From a checkpoint of a small transformer trained on Wikipedia: 24.4M parameters, attention and MLP in parallel.
MLP neurons of a small language model. Each row is named by its layer, matrix (up: input weights; down: output weights) and neuron, and shows model dimensions 256-383. Each number is 128 + 24 x the weight over its row's rms, rounded and kept within 0 to 255.
A block is one neuron, or neurons of one layer that tend to fire together. After each block is what it responds to, as a language model described it from the Wikipedia text at the highest values.

L9.up150 [124  93 144 123  89 147 145 123 145  93 125 144 152 127 112 152  91 174 117 169 123  92  95 129  98  88 175 125 140 104 113 113 119 100 118 145 158 123 149  82 131 129 114 100 107 155 117 173 145 131 146 134 129 144 122 114 145 120 135 137 140 117 174 137 152  89 152 125 118 142 119 162  94 137 121 161 113 104 106 105 138 156  97  87 176 108 154 123 158 126 120 156 118 151 156 155 185 139 154 114 118 108 121  93 138 116 153 159 119 106 146 128 101 130 161  93 154 129 111 109 104 135 109  97 131 113  76 139]
L9.down150 [123 141 148 150  78 121 105 138 116 119 142 122 140 143 139 110 142 158 124  71 167 108 150 105 119 126 126 124 160 145 142 153  91 104 150 108  77  77 139 160 108 153  94 130 154 120 102 118 154 167 136 125 113 121 122 128 121 152 130 128 124 130 102 103 116 121 137 173 146 103  85 177 126  79 151 184 158  99  87 142 142 148  94 140 124 117 124  99 156  85 134 115 141 126 141 147 128 117 140 120 130 121 130 120 120 131 109 162 128 129 108 144 127 139 140 141  95 120 127 107 120 124 119 133 134 131  80 185]
L9.up203 [137 120 132 138  63 127 154 125 142  96 130 127 104 167 102 130  96  96 156 161 160 140 100  88 104 142 140 154  95 162 136 140 119 121 112 107 116 107 140  55 125 125 142 119 100 133 100 109 155 108 122 150 121 136 198 162 154 123 121 119  85 148  97 122  95 127 106  98 130 152 118 146 114 147 119 136 137 102  89 132 171 145 120 161 151 161  97 130 140 132 132 146  93 116 109 151 151 160  68 114 117 112 148  93 145 114 137 115 110 137 130 105  69 157  98 124 144 165 129 150 138 137 121 124  97 113 135 109]
L9.down203 [147 136 127 140 162 123  75 155 124 177 132 151 114  82 132 113 154 129  81 141 148 117 165 158 154 146 148 117 141 124 102 132 139 146 107 122 151 115 116 192 119 179 111 155 147 132 167 138 106 109 105 114 139 105  98  87 137 147 115 120 147 129 107 125  85  81 157 126  88 123  90 108 117 109 137 136  84 128 148 149 126 131 126 119 159 126 112 124 103 114 112 155 119 125 120 101 150 126 133 168 131 159 154 136 143 152 122 132 133  97 103 141 124 135 157 115 125 109 114 155 108 120 137 103 144 130 179 155]
L9.up1237 [113 118 147 139 156 168 169 140 117  90 164 112 112 158 122 144 120 140 113 139 114 118 149 156 116 116 121 111 142 158  81 113 136 159 119 103 116 104 106 111 116 106 133  96  93 155 171 136 137 133 138 166 101  95 135  88 136  95 136 138 113 149 118 139 111 125 124 173 102 118 125  99 131 165  89 124  95 172 100 169 138 169  91 182 193 127 134 123 142 119  82 128 114 101 165 121 133 185 139 153 164  84 130 149  97 152 150 166 145 135 119 139 147 125 120  93  89 115  81 198 101 138 119 147 143 134 117 153]
L9.down1237 [ 99 109 135 141  95 126 108 155 101 125 113 119 156 146 121 128 126 168 113 147 146 170 137 141 110 125 135 103  86 167 146 131 118 118 143 139 131 120 106 131 128 149  96 150 136 144 127 110 112 147 117  87 102 138 154 155 153 122  90 172 134 145 128 144 132 160 179 102 161 122 126 132  95 167 135 165 166 156  86 157 149 125 119 139 151 145 119  94  98 102 131 116 109 126 133 106 149 115 110 115 167 135 171  81 138 119 102 188  89  96 129 154 130 159 144 163 144 102 138 105  92  86 126 144 151 138 103 130]
L9.up1394 [140 145 147 131 129 140 121 120 139 145 126 146 167  95 162 103  97 139  68 114 138 161 126 148 171 113 125 119 116 137  88 146 125 117 150 144 182 124 155 133 100 146 133 124 126 147 103 111 139 108 150 145 144 102 191 111 119 152 132 118  98 108  74 127 139  76 119 138 136 119 110 109 110 111 119 111 111  80 131 134 101 145 135 125 108 117 119  89 196 118 111 140 150 104 153 137 166 111 135 130 143  95 160 127 118 150 113 128 137 136  74 132 102 139 144 105 124 108 120 119 143 163 173 138 133 158 126 118]
L9.down1394 [180  82 131 138 150 149 112 110 157 133 146 132 152 153  78  99 144 112  74 113 151 146 156 132  83 111  91  88 110 117 107 100 136 180 104 139 146  76 165 135 114 129 107 109 124  81 135 164 142  97 140  87 133 110 181 126 114 121 147 131 130 162 154 104 136 118 161 164 119 145 128 171 135 148  69 139 126 118 145 101 105 115 151 115 162 155 147 139  92 121 126 108 110 135 123 116 128 105  92 141 131 173 134 132 154 108 112 140 131 129  86 127 158 120 134 126 132 132 139 105 101  85 138 119 119 119  54 167]
Description: Foreign surname opening pieces

L8.up426 [158 122 112 116 143 166  96 125 125 115 131 135 155 187 193  76 156 111  98 106 128 133 174 111 137 127 156 131 117 122  95 118 169 115 115 127 111 107 110  74 157 141 123 102  80 125 110 104 142 121 160 103 126 125 141  91 162 164 116 158 117 155  95  55 132 117 141 127 149 135 159  96 143 145 133 161  84 129  84 122 118 154 160 101 207 153 126 153 169 136 102  97 110  89 136 138  86 137 108 125 102 125 140 147 110 125 124 109 164 124 166 132 102 120 161 151 117 133 100 114 143 126  88 135 131 165  94 144]
L8.down426 [102 125 140 150 113 169 116 148 131 127 167 119 142 148 158 113 140 100 145 145 157 116 109 155  96 107 107 133 132 125  91 120 154 132 140 139  81 109  82 132 154 153 107 117  52 111 155 157 122  87 148 109 146 142 125 101 167 157 134 152 122 155 130  74 144 123 110 130 129 131  94  99  91 141 138 143 171 159  64 141  96  95 112 135 147 158  87 138 117  89  93 146 100 135 155 104 111 143 129  99 145 153 138 144 151 137 124 144 153 114 105 106 116 167 148  98 103 125 145 175 137 154 120 155 134 118  89 116]
L8.up1041 [172 126 150 121 120 155 122 106 127 138 122 130 174 124 101  85 119 142 137  79 178  90 117 118 123 129 153 127 121 135 116 135 139 157 115 119 124  80 135  97 128  72 150  88 148 128 149 148 136 137 153 126 105 178 142 103 121 102 143 114 116 132 106 137 123 141 129 169 126 142 126 101 163 112 103 142 141 137 100  78 131 172 141 150 122 111 178  98  66 113 104  90 144 147  84 128 114 117 116 115 133 127  75  95 126 108 108 115 126 137 108  86 125 120 162 123 122 171 103  86 109 142 166 103 119 134 140 114]
L8.down1041 [118 144 135 144  93 149 175  90 155  77 107 157 130 115 152  87 110 104 105 138 124  90 138 119 113 155 145 137 177 151 144 147  88 122 104 146 143 162 111 160 134 130 121 112 112  90 111  84 108 109 162 144 116 122 111 126 111 103 154 125  92 148 136 124 131  98 133 172 126 156 129 158 127 115  46 161 116 148 153 146 113 120 102 142 161 156 145 118 142 141 140 120 125 127 100 151 103 114 120 142 117 132 130 132 123 148 124 144 110 140 158 119 122 169  92 116 140 159  98 123 148 112 164 145  98 147  86 140]
L8.up1054 [139 109 162 121 150 169 125 142  90  96 116 127 116 143  78 116 148  99 105  93 136 123  95 140 136 122  90 176 131 115 147 122 128 141 142 140 148  88 146 100 147 104 127 142 117 111 121 159 144 126 128 116 115 154  99 165 102 105 115 119  60 127 111  89 144 159 126 120 118 152 119 140 112  79 163 107 127 122 111 140 144 134 134 153 135 122 118 161  90 166 135 114 131 175  77 113 111 160 153 133 104 137 148 146 141 136 122 141 165 123 117 108 123  92 102 126  95 126 103 111 160 170 153 164 132 110  96 146]
L8.down1054 [120  94 100 106 108 127 129 104 152 150  98 126 130 130 105 105 154 119 136 126 140 135 119 133  90 150 138 160 112 118 181 117 142 117 167 108 116 126 145 125  98 147 145 109 125 131 157 139 134 102 121 108 169 110 152  96 102 131 131 117  95  99  88 129 111 151 151 130 116 141 105 108 133 137 134 123 125 127 109 136 140 128 156 102 130  98 117  95 112 102 120 136 134 111 126 135 176 117  67 103 109 155 117 156 146 122 119 139  63 117 172 146 133 163 159 130 143 163 101 118 174  59 135  75 146 149 170 116]
L8.up1519 [133 133 139 149 121 136 131 135 157 149 107 182 122 136 132  98 116 130 140 127 131 155 130 134 127 114 102 171 125 132 118 104 114 122 105 126 128 142 117  82 104 140 128  95  98  92 136 140 120 120 124 138 121 162 104 112 161 168 114 171  94 122 167 203 124 117 135 151 131 138 101 132 122 117 144 166 121  99 149  84 120 171 119 142 176 147 132 124 115 173 140 122 163 145 111  92 144 116 140 134 182 110 144 115 126 114 153 143  94 148 115  76 135 142 168 110 156 145  94  89 133 122 114 100 137 137 133 114]
L8.down1519 [ 91 158 111 174  87 117 114 138 131 128 148 139 129  77 134 112 137 143 135 149 138 124 143 116 107 137 114  64 110  76 125 106 149 140 124 158 107 140 153 148 104 122 147 153 117 141  83 162  91 124  94 130 124 128 106 120 102 138 145 142 120 143 133 147 135 123  88 136 125 132 149 130 118 161 133 123 134 105 109 136 118 167 139 137 124 128 127 103  99  85 137 168 150 120 103 118 125 147 165 110 124  72 147 143 144 182 108 148 146 145 108 127 123 159  72 110  90 118 142  74 177 118 135 107 109 159 201 147]
Description: Arabic al- particle

L8.up164 [112 138 129 101 148 182 121 109 106 129  92 150 143  96 160 122 202 132 114 148 149 176 151 104 148 140 140 122 145 123 114 108  97 120 133  87 100 145 138 136 137 142 147 112 113  80 129 120  97  95 129 148 141 144 141 128 145 111 154 157 124 116 114 104 113 150 113 109 113 106 136 119 148 129 120 112 156 154 105 163 127  90 132 118 113 111 140 104 114  90 154 124 113 133 117 155 139 147 127 135 146 119 104 131 100 129 189 151 142 144 143 119 135 126 109 129 119 121 128 127 118 110 121 133 124 150 116 158]
L8.down164 [134 128  85 178 161 152 173  96 144 122 112 211 134 131 126 104 132 101 127 126 161 107 153 147 130  96 127 129 106 153 107 179 168 121 144 148 133  98 104 106 149 131 148 140 136 171 133 130 170  58 134 137  93 130 159 134 159 127 147  90 110 131 124 152 138 146 123  98 168 118  85 130 146 103  84 123 155  98  99 143  97 143 111 136 155  70 108 136 149 137 127  92 143 120 136 193  90 130 144 135  93 125 144 142 127 149 112 130 127 140 149 146 152 107 136 141 130  90 150 121 159 118 163 101 143 112 109 153]
L8.up350 [166 142 184  64 153 122 154  90 145 123 112 115 141 124 187 146 122 124 128 108 123  93 163 135 148 112 115 100 169 150 153 145  88 116 130 129 110 130 105 153  85 124 147 131 127 119 110 140 117 123 160 112 117 150 115  99  99 113 153 134 112 124 163 122 122 129 120 168 120 184 116 138 152 139 165 139 133 128 127 138 119 192  57  95 122 142 147 101 181  97 125  97 130 128 148 117 126 134 111 111 117 136  90 105 150 145 128 208 139 149 185 183 109  91 101  77 137 141 140  85 115 125 153  99 128 135 140 115]
L8.down350 [ 53 102 146 128 129  95 122  71 119 115 121 145 110 106 131 146 162 152 113 152 148 114 146 154 106 133 114 121  74 110 132 127  85 119 160 128 109 147 142  90 136 128 122 128 106 121 164 133 173 109 122 147 105 152 192 140 135 116 133 138 136 128 180 164  81 129 135 123 145 112 115 194 123 130 110 123 148 144  97 176 131  98 170 109 163 149 127 102 156 130 132 123 172 104 109 134  83 169 133 157 154 129 118 135 112 116 150 148 136  98 176 104  86 123 150 147 131 165 120 139 131 137 110  97 128  59  85 137]
L8.up574 [138  88 146 139 171 177 144  87 148 168 112 105 128 106 104 167 128 140  84 161 140 105 127 116 112  84 128  89  81 138 117 112  96 154 174  99 110 126 147 168 145 162 110 151 126 163 109 124 145 101 127 126 132 120 123 118  89 142 162 150 143  89 135 148 165  73 147 131 114 141 151 105  94 139 132 106 132 132 153 120 118  97 109 109 126 138  83  75 112 125 154  99 167 118  79 122  92 128  83 154 148 155 145  79 120 103 139 151 154 167 164 135 142 118 106 143  99  80 102 131 152 126 119 123 117 108 113 147]
L8.down574 [104 148 103 164  94  76 132 152 150 129 114 146 121 111  85 118 152 110  99 148  99  99 115 150 109 151 175 110 115 128  89  91 134 129 130 136  79 112 140 166 143  76 147  97 182 166 152 123 138 160 121 119 144 111 134  79  93 141 147 166 165 132 109 131 126 117 160 113 117 164 155  94 116 125  94 121 157 187 133 115 126 179 151 117 106 167 127 134 131 141 125 158 144 161  83 153 124 125  99 129 149 101 168 124  95 116 143 132 148 100 137 135 182 100 139 137 112 157 101 124 121 120 119 114 106 163 118 145]
L8.up823 [148  62 113 137 119 159 126  96  85  82 102 145 108 131  99 171 146 110 123 141 118 140 152 180 133  90  98 107 167 130 177  70 113 128 146 131 102 113 125 154 128 119  93 149 121  70 106 150 120 125 113 121 163 118 135 120 120 103 178  78 140 128 103 144 111 176 145 159 133  99 109 119 127 148 122 141  99 136 134 202 110 136 153 143 121 143 107 128 126 137 114 133 148 122 113 104 144 109 100  90 105 103 102 128 110 176 147 186 101 118 135 126 138 142 142 111 116 111 145 124 127 156 152 148 129 122  87  99]
L8.down823 [114 112 118 116 167 168 126 151 146 146 149 136 173 102 146 129 135 129 108 105 160 102 116 116 129 174 127 140 139  97 131 137  83 103 143  99 124 118 123 113 147 122 142 120  58 126 132 134 129 118 126 104 138 128  94  94 164 134 142 139 138 147 118 124 124 152 179 135 119 132 142 113  89 121 134 106  78 119 142  82 141 129 140 130 154 109 105 110 127 171 136  94 147 119 104 127 142 147 145  99 107 127  83 140 190 118 187 131 162 156 116 121 126 119  92 135 138 148 145 127 123 147 135 102 130 144 110  91]
Description: Noun-phrase completion in titles

L9.up187 [100  90 141 127 112  73 147 100 182 112 140 174 137  86 133 122 123  89 110  80 102 101 123 143 149 187 103 119 114 141 158 104  62 124 198 119 108 133 137 137 125 115 127 192 143  90 129 157 140 130 138 102 107 164 166 147 127  91 118 126 165 123 160 156 101  99 131 146 122 135 119 112 173 168 118 155 122 124  81 147  92 106 118  93 118 127 137  93 153 168 148 125 128 130 116 125 177 117  92 133 141 157 112 131 109 150 138 120 159 117 135 147 148 145 158 170 136 125 123  94 130 135 183 124 129 125 147 141]
L9.down187 [ 97  98 139  77 134 129 153  85 130  87 160 132 126 154 144 148 118 124 125 123 135 133 125 162 124 152  87  99 158 133 109 158 148 132 161 139  86 132 107 158 145 141 129 107 109 146  97 112 173 110 118 117 124 180 125 165 116 118 141  81 120 184 107 149  89 139 107 140  93 118 125 133 109 111 139 106 145  72  91 131  82 135 141 140 154 116 146 115 124  99 123 149 105 155 117 143 160 164 133 145 131 137 141  93 105 180 144 138 119 135 127  96 119 109  61  93 101 129 149 117 161  91  99 111 100  93 121 126]
L9.up219 [153 172 144 108 102 119 117 138 129  92 141 128 110 120 142 120 154 134 126 144 122 164 155 140 161 154 117 150 135 126 161  89 137 150 140 139 118 117  84 140 135 167 101 146 132 121 124 156 152 114 199 137 115  98 115 138 142 105 155 149 125  80 104 128 156  83 127 126 117 148 108  99 133 122  99 113 165 142 121 127  99 134 113 113 115 129  72 106 164 104 133  91 132 106 139 145 133 142 124 146 149 173 158 109  83  93 133  77 113 132 138 126 138 112 116 147 112 140 134 114 125 111 158 133 134 159 138  94]
L9.down219 [129 166 112 137 115 119 155 120 128 131 113 113 128 145 104 190 112 114  87 151 148 143 162 180 105 160  98  94 100 170 123 174  67 105 137 147 129 106 171  99  60 133 186 130 118 163 120 128 130 101 104 129 154 152 162 114 141 130 124 126 152 134 162 169 120 148 134 123 134 134  98 137 161  89 134 102 148 174 149 133 134 198 101 141 147 124 123 217 133 143 133 121 120 146 122 144 141 156  96 142 132 135 164 123 155 135 149 139 119 156  84  78 138 121 125 175 130 126 130 105 125 109 117  57 122 121 176 145]
L9.up350 [161  90 142 140 164 133 125 129 160 115 152 144  96  94 137  93 118 100 143 142 101 137  91 156 130 156 101 136 122 113  79 103 131 136 153  80 100 128 120  92 128 161 123 141 136 132 103  99 119 104 141 133 126 145 159 133 132 117 180 144 153 100 105 104 107 137 117 120 117 145 114  65 125 104 172 111 147  78 129  93 152 152 110 134 152 181 100  81 122 137 122 116 153 154  89 124 129 126 131 146 109 126  88 126 105 122 124 110  84 104  81 119  90 160 115 155 121 143 117 103 125 119 149 159 178 143 142 113]
L9.down350 [124 119 103 142 136 115 103 164 138 122 134 107 114 128 142 131 123 122 126 118 124 104 167 115  99 139  96 155  60 154 134 145 135 128 158 131 116  93  91 146 149  94 192 156 121 139 128 129  86 113 148 165 131 117 142 189 161 134 123 158 163  96 134 127 151 156 128 139 151 120 112 121 155 118 108 153 121 135 131 127 135 119 112  97 138  81 167 129 115 131 133 127 115 145 164 136 133  96 122 129 168 134 152 104 137 149 137 162 145 157 105 116 129 125 137 129  84 174 143 136 138 103 113 153 114 162 161 190]
L9.up806 [148 102 154 152 115 132  84 120 105 113 120 122 130 131 160 176 154 123 128 118 121 131 183 191 115 127 121 118 122 163 139 123 115 140 134  98 117 109 155  96 149 130 121 162  85  99 121 124 132 121 149 136 141 128 129  96 134 136  90 107 151 101 121 126 129 142 165 142 120 183 126 115 131 134 147 122 107 134 156 144 160 128 160 137 137 125 142 108 154  87 175 104 148 122  98 139 117 119  98 156 101 135 110 116  78 125 201  72  89 116 142 143  92 109 103 107 110 148  73  86  80 153 121 162 133 145 143 146]
L9.down806 [127 142 126 109 137 123 156 151 142 129 143 140 141 109 151 117 134  75 143 148 145 137 107 137 115 134 132 126 127 149 140 119 130 157  96 138 130 106 175 118 140 133 131 128 135 126 132 117 101 111 158 126 161 176 155  82  92 145 128 142 157 140 141 150 120 177 133 158 103  81  84 119 165 114  96 121 153 115 166 134 110 144 130  91 154 106 172 143 112 154 136 128 136 135 150 145 159 101 103 111 165 179 131 151  74 148 103 130 104 183 114  93  97 145 108 129 169  88 111 112 169 103 121 133 126 103 155 121]
Description: Abstract noun endings

L5.up945 [132  98 116 129 218 152 133 113 125 129 138  96 115 135 114 143 152  91 140 117 147 143  88 178 161 173 149 148  92 176 101 104  95 159 126 138 140 126 103 120 122 159 116 130 135  88  62 142 119 113 117 142 163  93 142 107 113 179 172 112 122 127 110 111 158 120 123 134 118 149 108 127 174 106 131 156 148 136 103 101 129 124 107 168 124 157 139 138 100 117 104 148 137 117 142 148 148 139 152 174 139 126  69 120 134  93 154 143 127 118 131 126 106 107 123 103 168 116 128 122  94 129 134 138 109 153 153 122]
L5.down945 [122  99 110 119 137 113 115  93 136 144 106 130 113 116 161 127 127 167 140 124 161 160 163 151 143 149 120 135 130 152 140 158 132 121 119 141 107  80  86 103  88 140 151 126 142  83 120 116  89 137 147  88 107 110 120  88  57  84 161 128 133 170 108  61 138 191 106 160 118 125 111 138 123 133 113 144 173 127 124 123  82  95 109  59 121 115 146  88 114 141 169 132 140  77 116 149 112 126 119 126 135 125 129 104 115 129  62 109 108 119 133 110 127 135 140 118  99  72 115 164 136 119 109 116 130 161 170 178]
Description: Mid-word "il/al/el" fragments

L5.up857 [133 145 113 109 147 118 116 101 132  99 116  91 122 126 117 175 131 123 111 151 116 106 124 142 130 126 127 170  99 111 126 115 146 153 166 106  95 131 121 151 127  92 114 160 101 136 156 141 135 101 128 113 108 141 135  98 137 162 127 137 127 124  70 130  90 151 111 104 158 117 114 143 139 149 143 134 113 123 126 170 152 149 144 135 134 111 108  63 118 132 106  85 133 109 137 161 149 108  71 133 148 152 143 106 123 119 117 180 110 132 126 193 154 140 164  81 151  91 119 148 105 144 144 134 128  98 169 106]
L5.down857 [125 121 138 113  65 111 129 129 139 109 165 126 109 151 106 139 134  96 140 127  67 133 136 175 145 121 109 154 126 129 128 140 149 123 153 105 161 122 152 164 128 142 146 131  85 131 141 115  89  65 107 130  99 129  89 167  76  76 185 102 121 167 117 112 142 121 103 150 166 132 138 153 119 104 142 154 125 151 146  94 150 154 116 122 131 141 161 151 134 117 140 165 107 148  90 102 119 141 146 116 118 175 158 151 139 180 129  87 122 145 107  99 120 148 137 125 128 156 135 129 166 143 181 141 143  78 101 101]
Description: Mid-word completion pieces